{
  "n_head": 6,
  "d_mlp": 1536,
  "norm": "rmsnorm",
  "norm_place": "pre",
  "positions": "rope",
  "qk_norm": false,
  "bias": "none",
  "tie_embeddings": true,
  "parallel_block": false,
  "init_std_qkv": 0.024,
  "grad_clip": 0.5,
  "schedule": "wsd",
  "batch_tokens": 65536,
  "train_tokens": 471700000,
  "dataset": "wikipedia_en"
}
MLP neurons of a small language model. Each row is named by its layer, matrix (gate and up: input weights) and neuron, and shows model dimensions 272-335. Each number is 200 + 40 x the weight over its row's rms, rounded and kept within 0 to 999. A neuron's up and down rows have the sign that makes its largest values positive.
After each neuron's rows, "fires in" lists the words (lower case) most often at its 100 highest values on Wikipedia text that the model never trained on. A number after a token or word is its count.

L5.gate181,153,121,203,201,238,241,291,162,293,233,233,82,259,254,202,211,266,150,218,232,160,234,196,189,104,248,151,158,192,200,239,213,160,169,206,132,121,215,184,227,183,192,205,220,215,186,172,208,253,139,260,236,196,250,217,183,212,195,211,148,208,184,216,204
L5.up181,201,234,249,278,171,219,249,139,250,252,167,77,180,275,177,178,262,152,206,193,215,189,300,170,166,217,188,169,177,235,126,236,189,218,235,172,122,153,171,217,225,189,143,216,166,100,176,179,220,128,277,220,263,169,215,226,172,176,201,153,241,260,127,199
fires in: "he" 45, "she" 8

L3.gate1274,234,147,171,263,181,162,185,200,219,270,208,233,225,184,244,122,229,209,206,217,227,230,193,229,171,187,138,235,218,225,210,236,135,193,217,197,286,238,127,218,178,205,165,168,213,186,249,247,185,188,194,244,241,178,206,201,263,171,170,206,123,230,171,162
L3.up1274,235,266,222,283,206,147,197,228,202,211,213,280,210,185,270,185,229,227,109,139,218,190,181,165,178,217,215,195,172,221,156,236,183,187,237,174,205,287,181,263,180,231,247,110,285,221,178,166,181,234,191,168,315,221,199,204,134,277,182,187,189,148,282,139
fires in: "only" 32, "vocals" 11, "approximately" 6, "almost" 5, "dedicated" 5, "focuses" 4

L3.gate443,149,210,172,222,172,178,162,309,182,232,301,209,277,204,237,229,243,189,168,127,165,144,211,229,163,137,210,159,247,201,161,265,193,207,155,212,160,234,258,96,213,200,197,215,215,203,246,127,170,151,224,178,184,171,182,216,164,195,180,188,170,116,221,217
L3.up443,222,198,196,121,155,217,166,128,186,213,150,197,232,222,274,175,187,218,270,289,238,249,240,229,261,220,222,213,152,209,251,147,132,235,208,222,150,225,182,175,161,279,173,229,230,184,165,164,178,212,201,261,213,179,201,165,239,144,222,179,122,167,198,188
fires in: "university" 20, "corporation" 8, "public" 6, "city" 6, "president" 6, "county" 5

L5.gate1124,111,168,200,186,146,227,233,184,344,149,180,145,144,290,216,259,215,183,157,166,176,218,190,241,185,160,163,233,253,170,244,218,183,225,135,232,174,215,181,230,199,190,217,271,218,276,192,227,178,169,217,209,227,177,129,234,255,242,170,199,241,141,178,149
L5.up1124,225,248,231,164,214,156,202,92,120,201,158,180,230,197,239,176,160,179,209,242,159,245,125,242,177,240,177,215,160,223,140,179,194,337,179,261,263,202,213,199,160,246,160,241,232,179,159,186,109,202,151,206,308,136,239,256,248,212,183,234,86,215,255,149
fires in: "that" 37, "believed" 7, "what" 7, "before" 6

L5.gate627,222,213,198,205,217,195,187,125,217,180,242,177,251,140,245,179,82,200,165,189,171,211,69,204,254,143,179,186,226,232,208,167,191,210,303,238,218,185,216,189,183,226,230,166,206,184,240,259,147,213,197,176,207,127,172,209,195,261,179,193,240,138,172,224
L5.up627,232,215,221,171,200,143,208,190,285,158,175,163,150,226,251,206,222,197,181,154,194,186,257,187,237,213,212,236,171,169,157,200,178,228,175,233,152,167,171,175,192,212,204,208,149,203,157,292,180,192,208,200,183,203,245,245,208,221,206,162,259,240,222,170
fires in: "for" 54, "performance" 11, "forces" 7, "source" 6

L5.gate953,187,206,224,184,202,173,198,164,158,223,236,204,168,210,186,252,242,131,231,171,301,197,226,147,203,185,183,203,229,175,223,190,174,163,214,207,223,175,241,191,161,146,217,181,167,180,188,202,240,126,97,166,225,168,209,181,151,216,160,244,232,213,218,298
L5.up953,204,152,206,243,225,213,181,259,260,167,256,168,168,187,185,235,208,237,213,142,136,221,229,221,198,209,190,209,183,188,281,210,176,151,207,266,200,216,214,190,233,184,171,165,189,179,198,227,166,203,257,320,189,235,281,247,248,183,213,169,181,180,180,190
fires in: "it" 42, "this" 20, "that" 11, "which" 5, "them" 4

L5.gate694,190,221,170,185,169,173,153,217,262,198,219,217,228,160,230,186,219,216,217,252,148,160,155,255,233,245,193,198,268,243,183,202,219,217,199,278,179,144,226,194,121,267,219,214,269,194,198,193,244,207,176,172,255,218,176,224,162,255,113,252,223,245,241,205
L5.up694,176,221,195,177,135,213,236,206,163,197,199,247,220,239,194,192,188,156,142,247,173,252,207,192,217,182,230,196,243,196,211,161,236,178,177,252,194,178,185,169,201,246,244,166,205,220,216,177,266,191,207,150,192,216,205,152,196,217,166,193,208,161,283,222
fires in: "born" 20, "mf" 8, "df" 7, "fw" 7, "life" 6, "married" 5

L3.gate686,140,237,221,199,175,133,219,161,223,214,181,162,221,158,226,166,190,229,225,245,225,233,183,219,199,206,233,305,216,149,201,145,242,253,199,147,159,264,199,199,144,221,197,209,163,264,174,143,178,202,146,214,283,263,225,190,87,207,166,155,126,191,167,144
L3.up686,207,146,234,217,189,112,288,176,171,196,104,242,195,150,158,258,130,182,252,197,161,238,186,270,209,192,232,258,223,205,204,238,247,207,202,163,192,179,209,156,173,227,186,169,267,237,165,188,185,185,154,238,239,213,236,185,168,237,211,120,221,170,148,199
fires in: "when" 19, "while" 18, "if" 17, "although" 7, "after" 6

L3.gate1513,181,216,235,183,179,228,174,239,193,226,185,225,260,199,184,253,226,225,219,175,176,267,270,298,147,240,196,151,211,218,205,205,230,181,187,220,183,204,197,213,226,217,244,215,154,155,118,267,194,209,242,223,276,226,268,302,192,228,203,242,277,205,233,181
L3.up1513,204,206,250,204,221,223,239,184,162,219,239,228,259,181,215,156,182,265,227,176,192,224,252,206,111,199,270,261,188,176,219,170,262,174,229,109,188,211,210,238,214,194,144,219,200,199,137,199,141,229,180,207,171,230,219,154,189,194,102,199,170,146,228,194
fires in: "where" 44, "when" 19, "if" 8, "how" 8, "whom" 6, "once" 5

L3.gate1381,185,167,180,147,174,178,96,189,189,245,195,258,149,149,212,141,164,173,176,231,246,169,252,183,234,265,154,207,259,146,108,184,185,213,177,210,173,186,207,155,205,151,166,238,185,203,138,226,122,209,265,230,208,150,210,194,244,246,173,236,226,174,269,158
L3.up1381,181,169,204,158,235,144,158,249,201,184,151,194,248,187,168,227,221,224,254,252,234,170,200,262,245,283,234,135,267,223,174,143,165,143,193,199,164,203,198,211,188,174,138,126,326,245,196,218,163,244,236,253,263,188,206,166,217,158,253,158,135,174,251,136
fires in: "the" 63, "belgium" 5, "physics" 4

L3.gate1294,215,178,154,261,217,197,225,194,197,243,257,190,233,106,208,238,270,257,213,190,189,237,263,188,218,210,259,165,234,229,156,216,165,234,203,195,140,257,216,175,197,127,226,222,255,181,221,152,158,202,186,207,193,157,153,110,196,231,245,228,229,129,212,222
L3.up1294,230,248,111,229,205,210,153,242,239,289,199,190,210,159,184,252,181,248,105,146,197,253,223,165,215,235,191,188,243,174,197,212,253,180,134,218,198,270,239,165,189,216,259,180,199,224,178,217,228,216,221,126,193,171,180,179,240,163,164,193,260,164,222,157
fires in: "used" 19, "known" 18, "praised" 6, "told" 5, "similar" 4, "using" 4

L5.gate1501,155,162,177,152,229,154,238,112,170,200,147,184,246,159,227,231,213,250,180,208,226,250,235,210,249,100,255,209,143,254,260,167,262,175,204,192,160,240,164,182,251,270,279,230,199,151,214,171,267,249,241,220,195,214,277,140,243,188,192,254,179,191,151,207
L5.up1501,238,293,166,231,201,187,254,245,194,260,247,150,260,176,195,193,247,126,222,178,220,200,208,217,223,200,239,198,155,247,213,220,199,169,176,218,235,190,201,150,181,200,211,200,262,200,175,194,229,168,200,207,224,152,250,223,250,259,175,217,179,200,153,168
fires in: "all" 41, "and" 14, "allaire" 10, "allows" 4, "alliance" 4

L3.gate486,195,136,160,190,131,205,255,171,147,151,197,164,221,254,197,132,213,169,199,280,198,238,212,190,227,256,172,176,184,154,284,209,218,277,232,148,156,195,233,262,198,197,223,258,184,238,159,170,193,194,272,165,264,198,211,161,167,202,208,259,207,206,251,155
L3.up486,182,313,164,191,191,179,211,130,207,252,112,166,229,152,208,187,253,177,210,178,197,230,247,239,200,217,202,232,210,238,168,176,162,118,181,178,123,281,224,182,182,192,256,190,244,254,174,248,249,148,201,188,281,191,206,253,150,225,170,143,226,175,217,271
fires in: "she" 22, "it" 13, "two" 7, "theatre" 6, "whom" 5